MLP neurons of a small language model. Each row is named by its layer, matrix (gate and up: input weights) and neuron, and shows model dimensions 0-127. Each number is 128 + 32 x the weight over its row's rms, rounded and kept within 0 to 255. Numbers have three digits each. A neuron's up and down rows have the sign that makes its largest values positive.
A block is one neuron, or neurons of one layer that tend to fire together. After each block is what it responds to, as a language model described it from the Wikipedia text at the highest values.

L5.gate212:114143137153153138121167145078093080114088181154097119095128101172118109083130115100138080136134099128144139060128122173100118073132129174119133088123091124105159072118172123044037083106091071188099126104123133080121167124202142106138127088113079110139193119110094180120155142086088150108147134149134178097054119106170137154084150074185154077188182127152140134163169138221124095131145
L5.up212:124099103167160138141106117117178135223055219150145126143133149122140093139174132155136140128109096060054125075132149108083113099137122076134150119135083173117129161189147085137116130123100140210149059075148098086106167106088140172114115080095163197119110089123172154172158138128083198107164114117100135160125143123167135093169124108093162115105210128108127150164116123180129163121106
L5.gate414:128123082163138162107066132153136097151123157100101095150081080140077114200093169111081082120133128092132130150125164124091116039063056095109133133106090136197150062129155150059128136086183159130152093122140090134100117074086152058154123141209165119089146139084164190104121075129103157127160126156134128149157129072131113103102100146130136106152169106127169179138102125153098153161181
L5.up414:111111077142059150116100195107136155182033082085075146163167123111119169150094182132117130156058117164152154113162170139136133132164085126118191130112099156133137115076187153091181102102084135160136137082152165169116056089109115173101073094143142137102119130117117153144094077114121128126100094142127090160129173138143119122168162160128126084174124123143163128171167154141128104121116
Responds to: Paired-word conjunctions. Fires on conjunctions such as and, yet, or and commas that join two paired adjectives, verbs or nouns, as in "simple yet refined", "owned and operated", "black and white".

L5.gate207:080090138139097111142113157149194074143200179133142086159080142180192092121122141192120098105055120069180131075092176124117100115170161122078158139114130155139126117097117180104127131116131132191133078118123067117150186126112081127132161118097171152119140109118209148146135141131111126105130126098120143080159137116154137139124143054132101176178148068146129129142140139156113112080135
L5.up207:123038110163084144174175114116210113105114078126178083124071122170124125105037150116123118132116162166148158112091082122192075185150176086153162089136130101140147082158131164152178090118135147125193108114123143163141124145139147089145131114100139118136110151085141140138126191146076110082124115110108153145148153073145176141138117120097135163102062102127127192164128132113166165062121
L5.gate539:152122132104070166164134153100116132111089118160157119068105097201107131113122150158154147110180140153120106135109121109127118109146098122123099116109124137108150131161129208134106106118102083094090161082100190070108130173127147212106147160072116097161105162097120144104094112158163113160061125104090154113163146131124086117122119142197135136149192116111066150154075183098152147125102
L5.up539:200200166108104120114118169138128154159121127121068142162146143101109100134128161157087110113089145164146102150069149133121079130134186120090098111122122120097128105111167135114148094092158089152125141117217173091057110109109082142171084120118150137116081149128163124171158093162116087088141063132098082138159196102134103128147099125147134100128130127157141063165149145063101147115133
Responds to: Wikipedia table boilerplate words. Fixed label words in tables and succession boxes, like formal in Informal votes, Preceded by, Decision; also scattered mid-word pieces in prose.

L7.gate134:127120090157154166179174165087117154142188121126139139135177080139052147094079098198194103146101133134146113102173154019132062073104165100153131132119139097137091109082132145138169158138122157107166155152134062121137142156093139120144093148146069121131140104097197169095170136107181134139116139132123155125135120081094158076111089135087161105120148112118112092100098138142101145146074
L7.up134:118098085125147157151112174093127208117110113119095130097180074140115119100142118207127133138083120160133156162082128109140128188160075124156116180162128133129086163169145154100121129160106088131130127148138143110113111153079094118130061133103088136138120173118147102147166112067072089134134155069121149181182116144091139114080156135109165132093094198130148126172098145059102120105107
L7.gate258:100125125128154162144147143101094126185136135186147117094138157146129103096110102161100157174093114130104170128110096101141162138131143184104082137183152113118067101172136150149175150149135129077114122145110147111162181128117091083128124060188151136181087147076101143130126122152141094200110121066135131133147062077168133097038156166097140155147131163131136175120128099155135173093127
L7.up258:168092144127161095195141161141125122123188118156115150108157159131078145129069120094116123131138179105160154112142115125150076148149094072141096101111164167145112182157100113137117140169102062153141129149111102103164095146095160134062129117148093165085149064159089123099160095098079145150103125061125147133127080131140138115180104163138200120093134109141173112199103132178063111097184
L7.gate280:123132171228144093129062086121146148052167097115140116150136170205122091095068110168129124129095098123150134164095147120154066143141125193146130143087117124159092156157164156085136133111156094159095145089144180140120111172109107196131116073094128177172117140107104187128163077109132126076103089139148151151203136123120131120146111127163112122091142139164108150129108125145119094072176
L7.up280:143156151085163105175163129181131156141101096152111107123096100093161167145173134169138224093106137109081178129135134119114118189156077086142113051110145117186096132096083114071091131107098092132180108150117148123111079149061086138194110145079101141163179192140139082114170150103086061130167147116135125130105139146145104151144124132095144161115114133153130181110106177093166093104176
L7.gate643:178059125123108142134099160069187082079173110114054145155119085128133123108118064114164154192101153168133132135132153100123105114167155156085138117178105121150135144121155171164136170141163092163093141073141111130093117091196087118133159197072141084131139121176157133081137111132092161146100165118120109066081115156182128136126177096097100124117114181144102198123102117127159104104130
L7.up643:105084117133108131135095120135093081080172166151148115121059136158131150084096113148149082086082134155112086026127138157113139124174165156145088161101135161132049106126195159101165120110110164103161111111147133151101180141157119120163113116107130155084184162177063154077073143117152127157104142123186094125098152121121126067089134103093088121099101110137118138097089144149119146118158
Responds to: Mid-word pieces, headers. Inner pieces of multi-token words, often in section headings or table labels (Elec-tor-ate, P-erson-nel, C-lim-ate, Writ-er), plus Preceded in succession boxes.

L8.gate23:063107080158173155175106066130122106146120075158150114111114136074087146136151148146162113121101107119182186139131150141169159103159096128099127127120126115192090147180140127162150140150124111163109164154139110021093204128060127111082181140113130108116210089150136128147132090101150119100125160135155130122143134167180117113082168139107094133143142172098104131197102171182116143163111
L8.up23:056138113137118126104140121144125154114125141131179168126168118088105106130111098143091135163084205081123214090080116136070109124178152152108148137133139142105180140073130105069080139149145120213138131100098150153109184179109137139090148133133152127090140131160103127141128151115144121115158114122165099078109138126169146134097138125200092151121096135179163116142116141175102107139096
L8.gate85:120092095120093093158164104142123150121103156176132171163129148091105079153158122098150107178148158155202075095149112096125136091219147148135130147063101180123120162142163158097126127111166102130178111136145166197077108120076161125084114149169191085115111155165123109104139087135167116100150146139136139116124110175154137153095093085129114183137117109133094109101081110141168096066110
L8.up85:114101090090124110203172140167169165108068165143083148157186165091092133162147161118154152152138172140214121118114108144107159167098125111177137114089116101117123124135156159033155112190137167102152102149193074119088127152148131083189106137147156131127105079119131125130150070189113136113137145145091160140105169095152136122114167112111146166161154094136120170202144157177153096114115
L8.gate86:171141107162107137085101137156130113162144154172098120129158116066089176122111080075157131114146185078175075154162103120027121164100129170099092117098112118172115093139191176110123149082205118060111093115184114144115114171122121149138158152110173114160121161121197135077124097124115105122122172135106102140139048163153095078125127097047112117149111080109141167190131082168137160186140
L8.up86:116066111099157108135118141150094099129126108163140112141161187146144136128107099119170101087132172096120068080118128132054162124091102180127132123123156120129113131087137159126113153064122163082179156119154150142173240100131150123188143128146167123137066092131196124139147104134141195066143177112140158084105155137110148158072140064099131149135057135059152089128096156144190149128131
L8.gate356:139104103125116111128100119145174095188100136130084156154080170139152100198149192175166110114124110055141129102165054140101136065083110093095159145127147119138089091143132156080113179126047137131112103148121121180121150119146146189099124142106085094134101106138106126164115107121163112089098082124088143112027101092089146129100122168103152110137165122113154151100091167098111126109142
L8.up356:140157107113139148124126126096147146121175149152166126131142128110114135134153095092177138144138118143106123161082058176149177150142147156146156139056174165122107202115079092089150160109127088107132125176140162105140162150154166176134107104124112130134086128145095154113132134133063144127094122136127076074103064153127168131101076127107088054179090088058099066116119168223175148102155
L8.gate398:127150102032148134153124162131104121110115134082146174178089097092142149117116131192104072154128145142098099165178130093159163204180122162158146075111064104124086169091180129117069122136159105131119210131148168198091089161089164092133125156119102096146137164145145138102204103085164107070101093128176132153099154102139114116096073124113136113120177152125103089109149121168143130100124
L8.up398:125096124070066146107071123144077112151147113123096141141152101123068128140158141096126107130166145148098052149165123115143136139134083163136109121147104098103091100141125118180150114147112097054136155155170134138140164082125101134082079145176139151135079112117069145093147158150168086130151087084116130150062042100160177061123141162174139165144096056106130131191143128100101142115103
L8.gate408:106150089055112149118136182118150116138111186164168162159141150123055162157118117085115145166128149148177096209149122100142113092153107180177135141082145091144171161116169150109171107101114109105143172132165108135108061194136133138122156136069110175147148114125175166095134126125165098101107134081125164124057103174157103124104131118163148126161196120099104134174104097136115127095105
L8.up408:126151151131133142168159155158095043150170074123123143158109142099124123145120152121110107091097124118188178069094143171116078142112120159140149093114146151106161137110175165081170066152108114104098134144112101077164092139074128166091096109087141111080110047155153112142107144126116096201135145139079090105204136101105097113105146126119104127149132143074129094203084186086098098128199
L8.gate485:165167085043124124173130156151080169117170170192103127175155140082121193083106095092117112143085148156168116117113133164144112107154119135083095084128155110106181162091192091128121172078108141125191216118124091116131090054114131061085099147131142137118126104174154169167102120155104070100119185090127134119124122140142098128140084092089123140142167176172072162116122192155140122142174
L8.up485:180140151091106141157182145163111098167056130179105151200119107171124103118107090163114092146159172157153071095144109132143148118113094161131124119095100096194129078117170110150107103119136095112205148077109139133117072093091146193099123140124104126133137151076121136140109110144191112155172113106119096218149170131139124110133102163160131122130143159096168150147147098144160104117154
L8.gate502:164149111116121162183108110151172106119092121195199080156141125143146095130140118086119162156108157119222152170111135127138157160162163141128160154126138170114171159183123150123212146160079104112134127106129088103097071158133139183101119133090137167106136133181088115131065161054167193163123167098092142134126111149123058134164186134121117117145168155149111160162167081107124121159104
L8.up502:102075170080107156088137173095134114099180114127107157178083123074141126146098220090155091123085124118129146091134065082141129144124140155097112134136094127123048131152158165113117102100105134171100094152091140128139084127123092136122068196121157063134184168132095110164110131137120173115109172133099138144128117145154119154134132154098126153137098123126109118142084119114218114151133
Responds to: Connective word "as". The word "as" introducing a role, comparison or addition, e.g. "plays as a midfielder", "as strong as", "as well as"; weaker on "since", "than" and "a".

L8.gate61:133151120125143115160139145162114129082074152153150122124123169181183140236108129142099088167121102149148207141112094132160131142198188137188147190172117142128117157119164148172118180130091062158070143120160086133148135148119131115187125074120152162110155103151096086138160147106129087131165105072137137128171129138140121146088129103173159058107153107167077145199103128096190176094099
L8.up61:187148170130108083160162102151077180133075207144077145083152101180065125152140145177070113107098083124177123146077128146144091125115078135068123125149153044168169138084129114117119173142089130160096102133168189139148069064173128095164144091161109176144083118150115132160124126165136119143136106132186119063078178125124101125162109132105111147169076202149157150134159172125126134159122
L8.gate63:110078152185109130174094117109122142131144143116097150103165145158149153124125098190135120163107146106082176149085185132119113083147142152060183136093177159113145109186154143176196123146121054140113120104147157142173128101117089106130119192152100212064136175104177141086164106111115154104149190170112143080077124125186111150179125137132113136138144099186113156140110124171117098095127
L8.up63:122052149142131139133174128159112166070157126087176193116116145143136146076094111093132134107086156123088133137104205095106083147084130109064117107161133083138124162048136158172148104158160112190184116083098111136131148073152136099137182111116067145150160159156154143165182084115101167109132174115096094117090136174177140149178071150132111104138119179134128082125062108179163076124068
L8.gate101:147099164103111145132137153063129179154130097092129108078193184158081187084101166168130119086089116120125163159155168117126113133180165105113108067158080133097139105098119153166140113124148100144083122077087121163149155142198118098142101134116097132137120131147097098139090011174115126145151192125106129104092067096124124140098101153151114107119135136155117153121120163173128124162192
L8.up101:114119125122137117137124063116151111129131143160137113154145090145086103116107159134087144111129142121125175106127113139121136159102093155088115136143116067138143112158136118193149097126156124137106148221110089109144152077153054076133104137118128145118144058105121110095180078090137093164056129200170128146079106112066138165191157154130068091056121139132089121137158087112135128098045
L8.gate185:156154071120113151092151097086134108158116163109160157146190126143166155153042132116158111097095046070064103093157118106093075101115145078088142175142085112084168142120100126136135125117078127107172101131097160161120090182200079125159118169137143159114150142078121134133144180170116117109103151142068080113146134094159127096128092139122138103144125140153102170125126171117111097098076
L8.up185:142165147161107101081180092127125084103156150146121152146105144124185115169132162121154113109105126087121138064075156084101145145133173109179133185129135080126192084093187136137121074113062122134167092122089132172154145150154105147132088162140104124150147135062142167222150084095186134145127152146113077154128158119122113085152166099148092131070105128097033142153091158130093119107114
L8.gate314:118144146107069087092097114087144192131157078106104102139092140173207175122088142097093168039134123108104166129144196110119128094200156099122151129137105093059119139098149194126078114123201141155138191102149157081120075124193158148129125175155157081111164122108087111166098075131147125129162098122103205145125122132105092142114083142134109093101118178126093114148107164154186099147173
L8.up314:153166072155060170171130159121173108114139130106159091160085129174189117230117099138133143081142122147134139155137130080143111152153146165123144102086177106147083184145136181180126163152142123167174164134107161112156162163146150152112090179110149107183065100119125089117115128105169076148160133142090142141125133142111135108115120144157121106107150161122149093166104102105193108164107
L8.gate359:123159156097134120156199112029168142114187165100090095191132150113079150146141140115215143107156084187154149085056163063147090126143115090090164118147097116169153158095143126132152088190085129079098133094074099131076098095144142111175115122118142105135131107148107120118164033158149127119106114036145121163172115122192119138143143118097130161149143081114146156085164080173125107087082
L8.up359:101100111077097145099184193146118124138110105100113091161147153129049150146119052140132138152111129113148120162179179041120107133088096180135127127028191141079115090167140150152079183102095147196105112145062150159128124070129149087094118084147121138133157184125124141124157124174154107114091133106093101127111137119139136120143158109139129148153118085095079107092159128130186143161130
L8.gate386:086165094137135095158161145160146150036101133125103139123153145180154125173124099090104103103164108159142164104184199118152083136079073108130083153173162102129151162115106140151164089148131152189170122165161104151124180157186130134108146092087089212124151142164155189093139129172168094118106170120154119165147113135125131159060087132148124077120170175124101133120095125182150080145157
L8.up386:114151083105133121164128196102135139188089201101197099195179116151182100132118131146142149075101141127069128143073122132139150146179162185147101157130141146121146151130110149116101153060102132136169108103122099127182150135142157133134103076141130100149142156140076090118091118170186109101132154151156205156190169156176063070128088111144115100119105107179155150171117132121109072145063
L8.gate574:072084158170136104101087142101193129103126132157141099211108109145134146137150142089140115081149139082170165163155104118131127122080105143074135127152151120107193079151107196119159100121134110103160142069113129099090132153162146177104156171119111188129156166157123138165162129150071108119151134142103103176134111114174164132136113086119137069121102135085127117114157169131132149153115
L8.up574:137177136152097133142124083154176140099071144129120100135126092159158160095178196127153123131155087104153173105127128157153099144083106123127123115171119088112199118145084093079088182174178066115167080161148138084110084099131043087114136155165098155179182154167146148065176153194116121121065150119176096103182149050142140161156177130088116177110099107139144151161121098166074094093162
Responds to: Predicts fixed next word. Words and word pieces whose continuation is nearly fixed, strongest on "Preceded" before "by" in succession tables and "known" before "as"; also mid-word pieces like "Thor|ough|bred", "n|oth|ing", "soci|e|ties".

L7.gate15:187116100158108163112111125106163154093136102111158141145150067039157124151138073167160155142160107188116133144133100188139170083089163088135100141168122125127074128158167152077074137125159144180116186106119136131073140117161142104138128074121172141156130164077105109143137130100106042076129170058095124109133106132179147187106142094139208102146211131131120097106078121173158164162178
L7.up15:138153115081059147111128168069115149123062185186162176135170088112154121148071181097139177160153131104126201185158116156089100060130134134116117151077157191104104165156122086141167120100155126097063089131118119164113150126141114093171086134158122135155147171117206173108159152127110169111133093178119140168142116053184119096141125094082139147134107120088133126154146177142073121105135
L7.gate350:112089089178112119092104133101115077128105166099167178153117124100133098088096128202137124139146162098134144099138066162063146142195131172165128115147111135138132177167110107067071128105137125134100114109114062145137091096088183149152099155122147137145133099086100087079168060144128148134142114092101110088109062076133109116069106094082169069148144154180126131134147170090140165126138
L7.up350:140140106120116076119165128136181161172183107089172088103143087129094149148129127222171128143094159146117131147114145121185123158155156108171083176177125107121109141111191132102093120137117101191105101173141140123101116174081110097112164115119119133129158118164129105149099116164138152095078185115115183123080133151169098160131124139175202185137163165149087131139160128139094208160125
L7.gate422:154103119118085137127110132114144162155080097044151103106087146122156092120083137040156164133117172083065134068133139187124044103122160195112153124152152120117114104132158123119135169169148169202134130144146073105143166109119108164139103117146134095114164114164166078130139102072115130097125144163098107078030096113167135164109096113132148117149194100212142148132115146110158098138136
L7.up422:129097095188097081084177117114104142193159154099108155131078088137136161075106084123138135128091160132161145087139088144075086095212102135104125156134168133135149092106182114127137145148131132113138116088145056147136109137143181134136086045142130125147132165138099131137182113114119124111187112125148093197134071140128147137128150118121111146112134075129079168102112143090088081092108
L7.gate695:100155195143128128140105153156147144148152135042143054148107130147164094135095126114118134154100138124103129126179169162131219139122080090186144219135159113152082137139143142114118125125095150112143090191109113164111113060162078145149121147141170113116101119115141093085153140118124148081134114134141123158156093138134090144118145093079162120154119140153135156128140149165079173148161
L7.up695:107137089176084132150159055120172139108138091093165123205178126133068114149130142158139083116168196109138133144137136175072155166155067105131140092076087132110132155116147115149154085090122127151157075121129094145111116107091129115115089145217150169198140099108171136130172116149095099129091133078094115196173153151163180132162119173121104099067157152157100102104153132105156123115094
Responds to: Coordinating "and" between modifiers. Mostly "and", commas or "or" joining two adjectives or modifiers that share a following noun, e.g. elementary and secondary, physical and mental, inaccurate and unfair; a few mid-word pieces (Ira-q, tre-as-ury) also fire.

L5.gate229:146127123113115164166102118117146105127121176150062170115139077039130091126164110078110157151103142100198127158132133149127140139159126162140151123180054086158099120136164126176132111090089155108183112179084104155076156092164139121155141121191130141130120116105116115145119159151095133151100168125097163173141095160165101096150125161172125131144195098121140137083101143156125151132104
L5.up229:116131166100168158110132121131151138172117109081119125136100136095061139102138104114094180118162073195151229102116119171066077119139098205103175176102093112188095176151157153125123128087170160109147171111153143137137054153114126146131130145139170146147144083078138113085171130160095103145146127125101141106139090192141131120182135101088105115170094173145164134129098191147114074085106
L5.gate244:098137156088093151150075079140100099169182126176103078173120142075122125096097089082149074165206151127121189144136128168108158093171154120093135060122109093166141118137106136114127143125086097053179125134138064224132121123050173120133195120150102129126149162180124115118182069121156133196089102088094075170143125080106087120117105134095105151106120115113097120090171073141127140162162
L5.up244:130142123094128124098145096146133133075093138170134139107134107101119135094173151075110112161078131161169105145104143135129127117105121128097113150115117157104132039185077121093091105112067130046110084182110157103104176134152152153175096098153143156133123119166054085175112147146143179139147099093131142110112118122149130110130110115138178126204130142135098096103024125153181166089134
Responds to: Word "as" preposition. Mostly the word "as" introducing a role, comparison or "as well" (work as a freelance, as high as), sometimes "to" or mid-word pieces.

L8.gate5:188141135154090118083132184090130065155139139094164123102113160163174164166139172112077130143096136104150076074143204150096092102148178158132093100125153126138147151175150168136187123139131071167112132118145116122121086155187098122166133129127145130101127090163130141180139145078099148127116090084126093121099112144149138102168136171139079150187142146137184122162146148174120081132126
L8.up5:113152097166153100115144128157108118107143106165135091149074101155084114142113067106162213147167116104175110164089109160113104134168147123089110120106112120156037107173174140136079136081113162086103124117113160097109110136103194110093113143148146168097160104123136113141129122113160123125150117083151119130049094170167158162110117136098124107146134106106145121107135133175118137091155
L8.gate8:125155142120099104173165123102113105143156110086198135159126157102116120141149118154171116157119094138152117189157113101129170073112118155138133153159074151087125138154165097141134124157112036129105063108151108114171121188110134115147164143121117114104126021135127130129078104142167164114137151082143130190173178180161105123101175168140114135163119150090100144133124116119181147174103
L8.up8:113184132083090108122150177124107077098164139085130070092088154141165153111101177132143105092118127122120122159159127159067133176165108153128141156163140115103146077131139147104084057134145115127090126137158108097058099132089100117083134110111166088107138081183051111146107056111127084174146126125134090194133139089124139134141134227150188155121149146107121120148061155175124104146116
L8.gate88:122153114110113146136157160093159148164196147108108152156126134154194091127121075158132134127136114107101080116123201119125141107165090146072072097128119105191137148079117175190117126157092142102131146124111106053087057121158159148094165069107103178100042164130159122133135128143075128154111099145170134119128129160116098106141144159167034073122172131167115143141144164110095112097137
L8.up88:114153098137092098136191137135067118152117153080142145157112123085097115122140127130165154071159120065108188092090108128152137148134201090086121133124051071061145156124097115107130110116129137126130105183119116111140091107067122076133144120125163155203121096162173086098124093230086141200093122096121160089076131167117140116123157105160094146049154144160121152107226123148126100146101
L8.gate328:180131170114088120123170114115148118171162140125150162120107118149095179176138169122152093157132097136116115112154144141057148046127173102130249150110147144160115079146038140146161161160146070101094133167118140130113170135100151145152136137160123096130059075043121099155142126151117136084126137089094096121177111164111145116095169137109136102134084144100108149154150171180160115134104
L8.up328:131121107197042056151142109093157098156191128084108163168152151130128091102145180106128099085178133125116140126115160159139045123163145100124182154154126082149147155101132189099095094162201104156086147119151148099120136106125171086098162172092144121076140067079103099161146104130111114110124100072158088112107110141116135087172144089105172107135212138133122118104110165117139108133094
L8.gate407:166128097103136156128123092127158159136106108063168140113154114069171117143157138107123132113083136129113164103105110129121171134160097202152146155140198183096100096145170137107112111128114073130112136110135118110058115103082176136148139128180156089121095154069124152154073080116143097138116201131174130138143104144190123099124091133034137139108152141128106166131095196122119112157133
L8.up407:156146125153070100112136119102099131111139106114209104113143165123126150123125111116110112151111105126119132177110141135093056166102145095134097160187162130114118139106119123119152159077116163159077077119193145215159137142084089111142137071186088130070140123089114147104108104180149130135121047129094109102095145095105108210130109134118156137161142163141171154095130166234139103105119
L8.gate458:130178108156143073155130138126150171134110083151170140122136114161175086156149213107125143116133093097166103095129134145059125115102120143180126066128159099169091151147182125169167079148092155143072136184103131095129116121101112105105075130114150158092114145083097119158128100102121128078144132113084180071068145132131060119145188149200136055125125124140130128099082128126155134135129
L8.up458:092149061124107122181089119148128184142132082126124174106140118142194099136162159140163103134067084080143109097070181137079142093124114150136099098126133139079100134151142126190119120181096102062116149116059102072129061119156138157169114047108194102150161101140158156160153171114088128115129099142176149105110094086141127161112160216112097156086166106166110103119135118155141120113142
L8.gate501:124085084163114120108121184123115114139118185091161130134113098174147135155103059190120168163088209078149173054104165173113141097147103119112091147162046070194097188069119111121109122087137168151110073118129126104090070134135103085162143112145148104129146121178111096132162106140128144114113142107138103138117164118109053091142142118123122117153175102136124150163146086148130136082093
L8.up501:136110141099186129126185122153137101191159121063179107127136109120110126110084158136104150125130097120111127066167161133128117110167135124111102154138117080097131164123165107145046135144149111128139050176134126101145117077160035106154168115142127106134159142087097169124072111189141112153115135103182114054133122169131125133097072146148133117134148123175074202108103145125110180115157
L8.gate563:103077146116103140123098172145134124082110147082113129109125121126121123179201144124139129151151115158143121175174150099141151110140192185157079083110126106225121116159118078119113100150147081070124152149147154156070109164130115146105100183097148215147126155141139143114100114129087110110146121157107159107132144160114146127131176131154096122072150102145124170142201110127137113086176
L8.up563:117134131103088054151134131142122139134122141056114155100182121143164068098154129153120118103139091107107139088215112102120103091105140098079105091151137068150134092121167089146166123125152118112125149122101134153097104208113072134110125119116126106165158115138138117177073169130102082148124119134074166091106205193156092080112103204069114080149075080127153108059202140103128179069161
Responds to: Shared-head coordination. Coordinating "and" between two modifiers that share a following head, e.g. taller and stronger man, during and after; also "number" in "a number of".